Part of a small language model's weights.
Size: vocabulary 8192, 11.2M parameters.
Training: a variant of Adam for these matrices, 213M tokens, 12694 steps.
MLP neurons of a small language model. Each row is named by its layer, matrix (gate and up: input weights) and neuron, and shows model dimensions 16-143. Each number is 128 + 32 x the weight over its row's rms, rounded and kept within 0 to 255. Numbers have three digits each. A neuron's up and down rows have the sign that makes its largest values positive.
After each neuron's rows, "fires on" lists the tokens most often at its 100 highest values on Wikipedia text that the model never trained on.

L4.gate639:049138177118081117112124070135149149134142124083164126138114142105117109140146132131047094148085165179168143125095123142098152091118109119153098137120102204099108111112135147112104156175169148120136126094130118128066171096176124163154139147137144141148112193128084110082155117084123104179142086116069095146169143132098118112137106103121097121149150104174161109136123156129148201190157
L4.up639:073135103178161134192152122147097131079185112110109138139128076155142080062124090117129102100171142199080168103168101198104156150124142098099136123120173139071125120161126175142150130078137114060192157077096121105178127119164145131150153148157079127142097160102146139122103143135092139112103143114130155077080136157125132103101102080107112144125114158123127121125065157173149169092129
fires on: "."

L4.gate588:118168196099108176187157052126147109115118144060135099132161117107167108110180160127168061124095109139085159099147160081138119113149142151101106092125131158118103126073096131142118179172108111107186097100133125156168133122133160142169155173118175161078102102146087135105163158115085108159156148105112170211072125061128183132119147139134108086110173069148160133139148180112187096127152
L4.up588:135121115140107096151127053084110127201190083101117109091129157137110106167117087117134099150151105190082147135158158164152183130124140151093117140171115075115165126071090137127088132154053134124102094094159094107130155113137073150143128138095073127138073109174073112151181159158172142074150141128139104169108116102223190125143132146172104113056122101131150157168220207131150124144143
fires on: "-", "2", " Total", "1", "pra", ":"

L4.gate281:111203118175100136171133097107062135124124104167154088136117099087134131091078128090144096094122151154128156102088120174136131060090145086104144167104130108125114189134113128156088176137126080181116115126110113186123180126191144122091122127106113092138105160137100111134135089055117146167094092073110157109142145184078069070157113112144146121081169157101129135096160112112139103184097
L4.up281:174098154179156127127115103150174134095143056106052176061113132167153152082121086145103137152104125084156122149153115096132160088141100143092136172146185158076058177118135142124156171110134018172096170146068095101138109121102134131131134109077103096121106119144128160073122146163165111062174135107098141143079143128129166118149130110060130110126109117148112127107132128174062142157140
fires on: "2", " number", "0", "1", " United", "7"

L4.gate68:165138089114068113151138156100119172195099133153140168153118164108130162130157162133208213105110073178103101181052116168106105088168058060072155133162108171168111178036140092108111110112116115164166111127131147169147099121156118172080120123147102146140131156159135144115058017110082133128120170118075131129098117151092092122121167132109130079121134151151180090120224144131166119146115
L4.up68:163095083105092085214101111113124121175119148167146117134095124134084126101149144143158132104089105117124129142140148084157137165160168137090101178150132078141131095080107149161119140092090153122170087103135110149113116077090098114111145143091149129191114155134141163132109134144113127130108163130115160164137146128118153086131151158155193116091099134137040129110119138112154130120103
fires on: " |", "–", " —", " •"

L4.gate472:089132148165107144112097167085137158099113128129125129157161156140127137192128112161091166100119066114086090155125106166151093132144148156155055118109137113127126126187106102123128161150148216149212134114136137138098172120117120123088098166144149120119122128151104149092096132209095132164065082160120111152165079147099091153131120163101119081093163089108102123143071162119098201105131
L4.up472:136113188149124146114161153186159183170173105143189136163120142154132057168151156104061162103180110124148117124154150109166045124131168116176190129145131193183131164124131113124122114073173174142093119107181133104116125168140116144080151130127132101137184158102081113088176151046129124105145132085190153169101121117164125172112135177128132130096183068225146129123164103126091150121150
fires on: " |", ".", "^{", " that", "-", "1"

L4.gate576:107140118142142106131190140093108168082139117156112072070078109141113142199089158188089099092141084102118135121178148143115124117187119074145085113120129125143119191163121061147112162191122135108140065142108119130143120169071151091095091152132156157206126094109111110161054119112052146177107171170178103118111147130164141156089105143118134193103126162170146145169133054167099096107121
L4.up576:093153184152110138124214123128112142139126148093177118165132164116144117118110150151165153181039108168126158109142170166175135090137104110112189156110122137129135130134140165133169180180111036121096152116133151121098081116173124124148124088087075128117090102118124100141145111114083192070090133120150124124112209136116111114138120113185192177121078151159086165163146131144102158123141
fires on: "9", "5", " I", "4", "1", "I"

L4.gate233:137096090116179149116134173177143131151149094139117077106088042127106130148130166150094066153172069151065073129143202154146107104102149153122106071145110158113105142134111147086126125128155169112166147097100118093141081115120112078160122083211070145117083149177111116128165117094106106098114149156145080144163208078184126117172119208131129149089196164124123119147135091160086083102110
L4.up233:192148163187081183190092129167064126151070066123122132134184161167121102090090147118131164163119112156147140129087161115115128139169138176095180163092106150118095194104116120124089163163148146165092168140172091169187157136130149150126131185081081180140133118116151149129049167117142150083134158101106140168064122097141077132130116142135125138142140103126153121165134158073148187182095
fires on: "7", "8", "0", "1", "5", "2"

L2.gate201:161125170120127147130182144090109101115125132092161077069158097126079153163158192108119091111074093146108071126151116127207083127160150111154153165096126118128163114104118117131148084119122120104122114122138131167164078044159125165109119104152071163091104118151125126127084164173143091137136157018114125148127052096146095106117162119219147184136120086134190090099110070159121148120088
L2.up201:157160136160149120190142094090136126128150133127153105125145189187132126175073153080165094112115160132106103169095104126071157090103130140183136157135100103142133125095120095141122155119139177103063149042200106118240133160125195155105137156102162106053122154115147086126172152136127123147119125196125109157133159112122141126106081121129115123095145103124151085101196149171153189152133
fires on: "8", "1", "}", "4", "-"

L3.gate627:075165178115168146104108111131124152103129183114140146163142131110118093083116134099104165112106101166079111115154162156086127130128130143100101151130120119219099116080120136128205104107110214120146132125170131104146103151171195158172124157075122208103106151106158165122076122103098144106161158101145121096106171140160112071178153094134157138113123151149024086130119151126109088137191
L3.up627:162111169157163127098097100136093177112133128203142148116113147106126094103132120162178107164183149160178160125161177126101129146123177145108085197129174180175146150116116119165178170107049134101123128153116181122114155149156114122140141108113106135208202178155096147115145153098123085151197127107169143182150133164159150124154161130146190169107123097134118126130131093102114092124148
fires on: "2", " Mayor", " of", "stra", " Ra"

L4.gate666:175113165177155150104147097164114115160105142092134137146151163094152131125186111118077149101111115123129139133158128162115088060133162171189113155143132050119110139092168141130070084171128135090133162127151128058134119101100138129111187085159151117124135107127176137156102116067155109094208079118123098083077192143085120086149092147149097120131130144137087109168117163106216141153158
L4.up666:137127119104118129183107137146140081184090104140152147095148159134131115146136110052120116131126081129108131068116163085138099122105157187162158110069179179110121170080141095127138118148148195135115070154166101132149147116062115111101122148177156087129158084128100069120081096145142145111146140108128113067140114176098130193119115093147112169164083132099129099057117114088135111071079
fires on: "9", "8", "4", "5", "3", "7"

L3.gate255:093106157139179155131083160091111120155134171143147103084082126099100151152122067178121122120134157116099164131089091212162145117119190099142184154129069133112180115169132123115075149114145107111201129121151136134120149164136112106132151141134129105074096150118118068149090145183049174125126121165098077106196187103083120095163153133093136083135106144136138140116098130157173170167099
L3.up255:109111144090168130161107142080101129153185130144148078103087083097118130129119097170131102115190146076146123134092142184161099096148117124151148153126068103061145169152153149124071130090100083108135108097163152168197148122126114117151151091112178127096147144139116103157112122143084174124124108083131101149173160068061188102104155102105166155120089090138117158097160111169129127104121
fires on: " Wood", " J", " Dun", " North", " Mack", "Burn"

L4.gate582:103118091125128128111139063091094133148168149134134125020209116136131122123117150087106022112129117133089116149094140128126149148165099139151059136146127185111107144110115187127109109110149114070145106158124088114118156144114142102136143102187161105134128132113100147171134132172120152184158163130149122195180166109146123115194096121145167164109164159090171151112104111108137083113097
L4.up582:136091095162162129149126124114129128151160122094096108087128116073110094131184118089187154169089141133097160121100133160120130155151096156138143124109084060192132124159135162106085064178119182092151123126170127135096136103115126145165144191146173147136139158127097142129109170095116121136168142115130112139094144074175158136112141118191125113083134148087146120248164180180191171115176
fires on: "0", " However", "1", "6", " however", " On"

L3.gate471:105172169065127108050146107137124081136078119104144116096113131067140095125170125127132133175113159113122152121078151102169088185127107092144074144070087110132141108103158048178100181199102138114146112110111129188108172130180101104141184149115103113140061123134146147146075157127124078172127148170104115102149115115133138074152120102091143101139109086085127111156138092136129086113101
L3.up471:133124089118127077063124129120112116116120134107120146087122142202080125154140105092099105133137181146179144132164123180144133115129187161160080095084101106111169140131131107138147096112081119115197102170103140133092136099163138146121158134130116101090122105119092134138109193137141116103125141177151111148175135133121156140105152135071122138131089156093105138168119156138176112146096
fires on: "2", ":", " —", " described"

L4.gate81:158109159166091167091138115138161085099128143174153148178163165100148108082177082085104123120109111073133113076112142151167070202137075179108135131095144105157078171095146117143201108129105171087124098193133129137110115122136105134128137138116159104164122128102192127124065122102173090101127134156092139177130098140101125104088145210139153140112148040145141118077138056103135108142089
L4.up81:102077170115130083150118173142152157192135061106138161099143112165155156160159109125162174124135097138134117115094150110140064174138104126164195080144154124135164149125138153130100134208084115142095104104130126162157100141062140118069104130108034161097117161178114105166169113088106117089168127162152069104117123111148144142094143101187138135109169122101136168098163109137116126121144
fires on: "6", "7", "9", "8"

L4.gate544:114134131183103110061135123094087145050186104091130155131124086120135134145132154112104063082117095146174123121102157113123141119144184158120119172139133099170095123097107141147120127115133121089170112128142127144149118128126151088200140145125118130089110166165153163156116105155074163115140134093185120165140104090143069153134096125152212192128130142093173093102130119096131102189157
L4.up544:129098097090133156081106137084145081141193119136145142119153165071145169091140150089107136186119138112119107102072124145149085114152145079169148102107077104105167095162132106093134169112166090135093144148157121073068151175224138094086110136181182118115057118171117118101163081149162129113107124089125043088113129074131135093163185083103083163154110075130101144149161184129171106160109
fires on: "1", "9", "0", "2", "8", "3"

L4.gate609:169178157147168125130114091108097100169138127106131107114145164119112101131165149136123079083155165151098115151136162132160095133200074112160119132116138142146141165152114130115108140090171106135110129165136086168109167093118039123122144144178145137171104140126101153128084098146153151079067076159146136123111187130152165130181129080095046096109077136205159154082120121117127123066125
L4.up609:150121084073134138173164101105064129184118076120145135131126078094098153121133095101132151185153173133123142097144148118153124109082143133128145128068164115114099127096156189127149113168168169137129154127136111116129059108051119100182149143129144067137120099090077233142103134195127080118173109155135200097128129113133133085098133117103173139102116172128082118138126088128187145090085
fires on: "2", "0", "1", " information", " Awards"

L3.gate326:120128142115089134146121158143097122089125145079190121108107110088128144122138115114133068151096096148098107074086168087126103047172109101139136087077122213123121118121157080128175144078099159101171111107114119123139138108137193098127133168101119132146048116091122113086106120139097138132122157148109119094081125081108167080126106154135100082121121147143157139128110152141182080060114
L3.up326:142166080149112091079096102122126135145104141064096080127100106136139095053105124202079108146131166187149148127126155065094140139100139134150148128098151178116120099128126159126106137049090103147127058126092132112149092135122187158096110142101137131085145122092128091138142144041188158166137159101129119126133108145102157076187143090150158144131085125168067099101106126145152093089150
fires on: "9", "8", "====", "\"", "===", " \""

L4.gate507:143129132107149128143129150099136144189171191104105099105129127122108114104131069118090173130129125066120140109098101139105116122121108163206129116069122096133118067054145133128113063139119158124146138088072142088133093144156143111224133153144112175186040138156131125142115127139126151168045151169122052167141106129141130123124084170172154117110071161118154122128129141167137089110086
L4.up507:188184191141122180110137120118146132099162119137108076127169160084117099141119115086106087143170072120068068130145103113121169133128142117174115154112058112123138104111139124161223141215092126081092125149190103078073092113155103113104108148116150166125122128107094170122162127135152181099060112174145074172113083183096156118122134191124131098118110178126160134151113094137103157132104
fires on: " ", "-", "–"

L3.gate408:054147150139108134198127181164132089162070171127143132139029111071141165141130125109085154097107124056100108082137122174156070124138140165074102111158130061100100113126139128120076114192187194086146153160135119077110100117118107133073124160119100090146120148191153141116125179195143117113128144174141178115179179102124110132099099184130126124108139149091142099169070135093111129136108
L3.up408:130117123117089161195130108108097138140091106103189149150195188150105127117134093117122144151147104185094148106112167056145069137112094111157081101085095104121146079159131116127139090124174156128131083085131115157137145085097209093141105185133179117104079062106112120134085142153131101168128127151070096063048138146118106151142118109164155143146119099127189131067144200125131141110161
fires on: " \"", "0", "5", "3"

L4.gate376:130132143134111109128079097144168107150147193122126033089110173145129141136130142059086113119129104149091087165168100136089133115138108148170131145039086173100076089093136137127151090152151191135136164092085136108124141168158121116182115119156158142200088149156096130120166172111184148121089146148103092149105100132111180103149096175168149098033158146081173150085174114132120177111070
L4.up376:161154208212167174094135114166202126079111148103149134150122219132113129157102107099079098148172132189183090152075140167145150103093116153175136119165071137075136144086103173133130094161130123118157093165179144107043135144174104151091129139121124136035119157079091158082123128154162118120111112127138131087137071156101118139120167121143104098126119126182095092144051139153142138107095
fires on: "-", "+"

L2.gate661:161139118102140153077139077127159140151130156163140071146142123140108130109136119134138077139128059159105033082161164128157113157114050146106100123099152159110048150123116165156199189099118162069126154134117171149127120111109115148147163183131132175162133131170127172140106137078139199123121142124124151125097154070115065084126094137073116152136120111141111142060152090087123101147113
L2.up661:176148104108193137103089161125141133097093131182116128074127159116153141090177063140137106124094106166100036101147132149116145133175104133167110105142188089118105108120084145172107121079109089131148128121101181156127093151058114109127123155144095136116133130114066112077137090065168139125096098150140137170144097044067075040130126104111096140119115131109145101108147165088116127184150
fires on: "0", "3", "1", "7", " Ch"

L4.gate275:134193143139124156096122166081126123178113172098108074111090093118086201114122098112193139137101107100114111159147135131127197079102105146178158104138119118154084051061123117119076108092084170185154114106072127076144078133168125117191106137148098123159078143118134129104092135124127167148127115119112071181166081085201088102107062193151136124100126107101105128144167158130095090136070
L4.up275:072181151167123164100189122133142138109092126104149132097178140128109115118122183155084103106184091175149096186126130135180131188107115159185095112064059089108159138140142102139187103184145121059108108153176129118150123109126129098125118133114146120146107125082136155166089101119171130096124112115181132160113124128107179163099175144129152097149143130163148071141072100156110121073123
fires on: "-"

L3.gate172:163142118164218151121122144086091093091133091101136180126051078120122136077118124135128139136142092126118167155107145102168160066121145068097189157089130074179115145076123092111182145102130122128141108203156135106131143102102154135134110106085105143096135170106185118080087125152156132139113144185088157105136092130105070074114067101122123110129123189198094083085070130151117098147130
L3.up172:078107194102040131182128139114146121109141084119111208164114111145123145052152121123140188169104096110132161144098152132140113118139094073117147147163164130128119126121127087133100127079122066125126117163102146112187138103149159133077149207068109099096116155130187080103097100081107127167105129079113100132076150126110130136112105068108128127207126112135155158136077133194112144147145
fires on: "0", " Los", " did", " L", "2", " de"

L3.gate420:075121136129116094095130125102083138138127164133188101096134171123118216127099096055117106148119172107105137112119144132135093137126131131180108125123070105185115132094121186090122103162121093166133153111147124098151148122178148137140166168139120141145156156103119147110047024110097134132123130129159079082130052129159164112150113044134112139126124160148137090111167149093125129152159
L3.up420:101103125096137123102159145164063143125172132136181069065176092050135167127127107097113121114170069124144083168059187108125081141162151131167098119126149179185112179079100131126137142184132156201123143126175116158127156135145093111158126126176070131127161221140071169129104102119116049154136111099139147169131127189117135134157126126129115148189099071129146116143080106161150099155139
fires on: " of", "3", "2", " years", " non"

L3.gate446:057123110120120109117132136093111147157094165103114107113215106110131142035131165103103099109117169143132187147097149140109113080113141143148131136123156174092107117112122120143086139117167125148164158071111140159130112160132172125149118128090157135133101100129155128140094154057165113154143137018115121175105133139154175127102167112200147105158095158144106098141125095175135067163155
L3.up446:161129235183121119142162183160101130097165119145124141041100142128139185122120071098108102103122114114157166081140149153137135111178077152077142094094137153095144145140117145134141103099134055150167099194102101125129122090173169102128118066139104125114094146116153085107168131152131116175109148172112095141170126111056129115123158066092157164131120175169158061131073075168144158104079
fires on: "9", "3", "2", "4", "8", "1"

L4.gate206:080160088067100075123118124117126122090102136109133109108151141132123166164124165113136103171126176120089136174093093142126088115154169112137209088137135140128114127119118147155198170130167145155156095076131124123204129126117160141122121101085113091156125111165124120116048120167046123131140192165141147132182116098145121153094113056139143135122109118154117161121116115129144090110198
L4.up206:118104076070140139143164124148125147078164158156113103163136171103140168148154156072162155171139160072127140187132071123156125150136182133173138118128159097156152127123124168120159102168164131159188068065132128114172093140088142154096147110117116060129138098145110098148108169132070107121168109188091130170191098134076076136109118104108140179091095093128140184128167131140170129175080
fires on: "^{", "N", "e", "8", " N", "V"

L2.gate119:115137167106062114068110138099128134122098188121121170120138158137155090143109076164179155152056175113152073151124130120130108148198072103051186099165130120129053064095138153153138033150153117139204126156077115144116151170132155154149097149096075128107108144148190120113137144115146133110151093199098128133112132104167128113132139079156119124187114140170150109093102109109066103090126
L2.up119:127150135100092156087126123129133144127120166125121134095118109144174079158099120161191185180046194051183124166139139131099145153163049178093210117148101105149044076113139165128127059135165094113172168114096119142105115119153174167143115151091061123108155134125165107109195138072159140117114102180130129123070122109194083156121183150159124176130110148157142112066143130090093110124115
fires on: " −", " Light", " Bronze", " light", " +"

L4.gate117:136132152147078142156165077140121118127134105124108081136108112153112108123065102101131085121083117135123162073149114106066113149100127100129129117154147078135138138066112126059080150123113094141153091147118139123169137150190120152142114113110133231129115110113140104114108101170126089132115145110060148130181171133162113120110174143166183102094069057096086130102158081115186094108103
L4.up117:119144151094163122102146169114131095122147072172112170138141164124181122100083153132048120140136167106115156133108106118177090107169160142151120153110117082081085162093165124124136149182213163139131125173144124138133132062084150122134120106120109090082107075173121124123088180137183128144167161098062102150132107130138117135106124097109061159119103143138052084033071141078080203076167
fires on: "2", "0", "4", ":", "8", " between"

L4.gate241:123190137127081085067120107041163110132163135080097159135086136153086226122161141086094122144117184107127162075121123143088159125104150122197130158178062128149170080135124108134113174142203124144205108072166124131067152101207054164113110117125137101139094138141110087173103139127028126123112131140114133089130081108117139127178115140140171136124142177132146131139148167144150135174090
L4.up241:159122097105088133211157096101113141183159147149107166097167095174124167126135197134104124147086131053108146103086168132102140124104138101150106139126131122183112137170128120086168115100103085117174151087159156119180145192072123139144121134133130093116112103147107123126121130102124100075129118156102151147131126101067153144113110148097043109086187109104155091108148101118156150077110
fires on: " mi", " km", " miles", " at", " for", " due"

L4.gate182:116175146117072121088118125066138123104129172122112132136087153078139117088111111161147122129093203149151185109103158112088124120150087126080106121097172187120145106127141109154120165106134121163129118075082115103103102129106134119164113101142116144153034158095088072110070117141132121171130171152064158144085152120126100056091155121122151153108161152135129119129086173138138067136132
L4.up182:155160127129119186087140181107121112102145132085053128133168103166109130132100142162153110103107112155146112118089167146125110114174082148113151088096105124096097126125143103154126149097109153163135111134031150115071120109127099132091124084151122128140127131145088002140126158189139144072100130144119156157084098147088102121121165114129147102095177137189127111196090164130150068135174
fires on: "9", "8", "6", "---|---|---|---|", " office", "Bo"

L2.gate37:113142070099108194119093135085135042122162159146137170169141238104109094149123115158130167176146143166107156148118156153153123150152087112122187120112091084096149109130109162122122114130150140095142097100142120109151089140130141113152147134131165105152112089137173129164123171120123088054152093100091164126056113092121167065114121172144128141122054078112113155175117164135117153172113
L2.up37:105093095064094135113094138114108144177096163147131143175117185130086124169124109085191175129086166102150136137096093115087156130150114130091118125145118127184143086107142183140060067123041124115109160139154153125134100153108181152082121120181123067154118175160147111195175154093089141128115108108111104143131119073143102102103087128129070182157073179159163168107192135171125136194119
fires on: " −", " +", " •", " –"

L4.gate230:164134122143174160172109149119070127104109110162119070107163172160092209180127097093150148099123097102109136111115158138122085138169090144130183123157139156094169109095125033131093134141135135035093106125164141122166162125092112079179132122155142136127137164127131146130160100175136126135118118147111121100169105145129179116129078126121138156062180101159195080159108098120175135083179
L4.up230:117131168149155116087146160084177141046064116065083110221115186133117114078143139084156118138141171099144161149178149097129129110140087155126139119126143109130124135125156102174147141113146083154110185076107110120116099117177156105133150175123140092159089155117120133126156142114109169097093162102148195172075107206094149150137138163205150145122134170079120079108116116107083166165151
fires on: "^{", "8", "4", "0", " ×", "1"

L2.gate534:117152165157103152143138135087115135128169158117127131116124144193143127196179146117170108113147127103107168148158143128148067078119141155174129089110111149123138138156136186146151137105179169117135111136126110103091169091127099050225102096127145180210042106169097144102085116112099102117128143054024109169113077084083143127149090160141105124127154123113200153156112104133117134102150
L2.up534:184142152133095156148142101113131127077163116128161152107134133195148124192140186095173100090140109145117149137171156129174061060143151144164109085066112139148136155093146151148133148035151114100154108151129128123131185087094120114186107099089143169138119106140103131134129101148111118095103155048097108191124100104031156140126122165157071112107190125111207159168124108096118090120177
fires on: "%", " km", " m", " days", " mi", " million"

L2.gate630:084127126168084163133100115139085093138146126115139104142102142142159124118067086087000128084080117098075135043143121119079126122130107117142150102100080056142116099105124151116147118135162154109075132177140115127121169076143134124132105158176124101124089191109084106116091127164138145169075182201109102152152111092133098092117108138140148161053162152167150082145136113124142163174116
L2.up630:151146149096123083169142120137141079128112108135136057224170190124158173147153074148130084141024119081092181058126096157147132185077097134113168108170157136133104109153128134142185173143114115167119114157093110089084118103156118113095128147106173131113122098131150134138161146125162115172105138109141110124170155169118111141152104109198128150187165145093097064094062054117114120121126
fires on: "8", "4", "7", "3", "5"

L4.gate694:114110104119130051132175142148163107120160142127146154154130094096119133141083072094140201119098129151096143111108105190079105101159107108083149157074079178130130147074105102078128079067120130140165068165109158186128135136142166118105173125122187135118137188133156127137109074145118086121162141107078143165144129100078108155141102091138119133118104089142175120139215110193135068101104
L4.up694:142124144165107125165187133107090141146096125147138146217128145080094114188100121105129132166128146133107127119139118096112120100106114115143103103129109216087119124122126142082162100148111116124067090106138074148141162142129130122138083080107114109125127132102084170157165131115086153131143125078158131071093112061103112141130124068122106155086123136177155176131176161120111159072177
fires on: " •", " Han", " |", "mus", " from", " ft"

L4.gate92:127113074078083075102130091041131123123177185076169139073150178118146095192162047129099093127094147133065092116105138113080087126119124111110134157099093120149173124086103118111103138142189106145143174131101152151153126113173123105127156127133098109166082086113129165164114063111111131159109183141108072128145166106117129130204169125128146090173107119131118105076155155153096140161075
L4.up92:139129133132151133148104150100090124114185137123115103068071104126133147115160161106089086136134115147132152096067153144160160110110156152110142112150137091173124131107149131142111089183180134171120091140192106173169122185165098107117135090153129114120133184114086040126057133152083140109066097136116087099173158162122106074175175095124108075077048101173072127134176125137183098172122
fires on: "0", "8", "1", "9", "2", "7"

L4.gate378:131094125137123106148151095137139166094140098133107138162142157121143120186133038060100117120078110131107131083139133104139155116125136124137126200138071141105113068119164115129158129146218185190128094112070163071105145133081112108170143147156155141123096120123146150109176068175134114128096205118144106163155161116083088120146093102151149167161125128105081078106086099149165126046135
L4.up378:164158143123116166101085099126033089104151077095141161196115186147122158171166065107116154123140060167147064096145096155131122149124158120112184066123171155102197137066122103150089099125122164144138158114132145133140185095113100139103113144082106109191124232115076124135115112138156117190119087083121099112133142142134088172100139113105112135104103118122166091161155210163123113113136
fires on: " It", " he", "s", " she", " He"

L3.gate602:048125145144112111123116109176161118096080097077119157107217143094106193095144113085095142115162138095111165061121111135145110132122121124108137163084138167112159195048103141159153193159123155150158141132085109191141124135142183136173118194177078122143112113116126082079100122153093129176114076148039097068123167151100132076140097101120130073085093146108168146118158122156153119163121
L3.up602:110148121135081093125161162123108109113111090071117118117142088123113199129141114131162114143140148123111138172154149137099087159136107129077150198079175114122136147174102121149113168140067173158167086178114132181091098144133183160112143136128084090099157072104144089136100200155119114056108083107164154120147037118104175111150111116136132183110086119173103083119140079079121128009121
fires on: "6", " known", " \"", "9", "7", "'"

L4.gate95:129122173145103066134089164174145076149161118071104116057081148104157168093131155162111075142120155122089134172099101115177146120113055105173120150140087156125154129157112068159111169195128157143116143053115121114136074142205177099102169146100135080135134135055144114072110125151092143111104125169118123137094128107122138124080121202101086084082123130129130095127129139189118141125120
L4.up95:138067094181155118120108156211140105160108147126111082125118130187146109143136112128178111128139135149155110109142101149153071117151109159135154128160120134101127146122108071116167099135145110185123094120176112095156185119171170108124140118177106124215139179150111083075204145104109135181099175122164118172105125088146105156117165122130105086098130138217155115118146188142139104179139
fires on: ".", "-", " of", " for", "4", "0"

L4.gate106:097188129116132118110088148090136061168123195096092071056122152112127127138116099058128097144106143103097119147109092108127123126120137127164146107062124200094088095109126111132170101156188207122133174065089111103115095147151124143207100142133136134174035098107126165116124146099131137144122131166074093144112117114139135116178059172190135140123150139089170144087128135138133125126075
L4.up106:170178199166177185110105139174156114097136111122131129107179191150122114089092100126087131113190112158135068151135119127171108143098132164151141103108077147127141143084126151155174119201157163085159092160176128100083112128144060142089118139126149133095128123116096165103149123149145115114111080123180106094143110149103185141132118149121141086100114163153130103119054076156126140062134
fires on: "-"

L3.gate415:107202149135116105103157120142158089100092143075129132122162126041118160105139105124084129171054080094053160094086142112121121105060159149111134113087113130142133089151133149132113152112152101126184129156081118164121110126132101150157129113175110140118096140066151132156131129125050102146104146113143103211176150136116098098127097132180134148143081125168082063119125163119144091143049
L3.up415:134183186107108112110118138122132105079088128093100168155151145072154154062158104122132097164069092145122153102094199028133094135101137142081113069091147105132103139113127163112065123098129036161145132217082109209140063103133098183145113124126080082108159125092121173143093121085120172148117136077170126145105101125135115116161145103130121138139106126123069118173161180086171120163102
fires on: "0", "|---|---|", "|---|---|---|", " start", "|---|"

L4.gate18:093133142125129135121159129145157121151166154168165167132169115109137133094131120082109118110147146133092138139093150149091084113124116152131148155152101167136124170113157113151195130146157140166104202195056172191100100089154090119170072087128105101164099148133167125112079134070169180076118147131054153142116095173111092186118168174124094145120107076125162068151183093117094097110139
L4.up18:127173121154131108105128137126106126102073156161159160112134142098144098155136073106102125089117098102088052064110136119121142112154117159168142070182129153176101128147157154157152157164079157100099117087148129148132097102102132162151112152120137066152141088113121133165093162070182127055187095100143129214094120144116084049113111125178128100088131076110122149127171083115138125140137
fires on: "4", "6", "5", "3", "2", "7"

L4.gate394:076190059111098111126155130122149169146134148076138134119150114111129108112122108147097090130113133143094122104097119153087144157093081102125086163128172147105131090136121142132151188117142132063132126073147117167147161138104118161189166128103070116147077110131148157121098121161086130138076161201147074089131071154156097076098105132143102135138138104130154042155123128124125134142138
L4.up394:085195119125137126130155084098177094150078090097136102158141088107081111072105093096089115129109158168152096097168121136163205132124167124138120182131186082128168101149135126122166148133169114120121166099167120178167127071119091131140128102100110089148144112119112087132095136119055117126082154186124035147132144198116163076125148121131123060148070159150135124158103144162099120119128
fires on: ".", "'", "3"

L4.gate156:110143126170121146158114114133142086121172119121168150097118142093076166119103114105110079113108081181162087126172110164125201139112109153188099136166108177175153166151098136099155096096118127143140143115110143143101147081133154109059092113146095163131155179127101145133147061078094122120163146198108103126142000099109109112149117144057125178144089121179149090130159120087079083187110
L4.up156:147143111163156152127106106143147128097118118144112140098188158120083079082132073130165118109121075173125130123120133071104194070102112117108179094147185180153119166136174154125160133095144086213077112113065103151136135081173125144099116070108095168167121165150146130117107134138145168197124114159069067178133122113151117121121162111083148083141171114148155150170169146120130099193108
fires on: "0", "7", "3", "1", " side", " million"

L3.gate53:169173159127128089169110114140124029104149130171155129101126180145103159126140057087097099108134080112067160146090104113102110145125169097173185058138122098161120146100127127115181087157121152151168118121140105141160113087200118122171135115173108084158119122082187140151061180128078131167127176148089110138165088118110129161053116088103122158107095130089142132116112095093126088130110
L3.up53:125151218163178166180149075084142144119115104123178139090124125095133157034175127082071137105156124142139132153119104159180142144153126186190106166123122139149090153144151150132111110143078183091177155155064124140135040178104127177127128131150160099151127140128126155120058109175155134091196166147107208126093163119157078078159125134102113176110141108128132122115126127122162139131130
fires on: "3", "5", "4", "g", " son", "\n"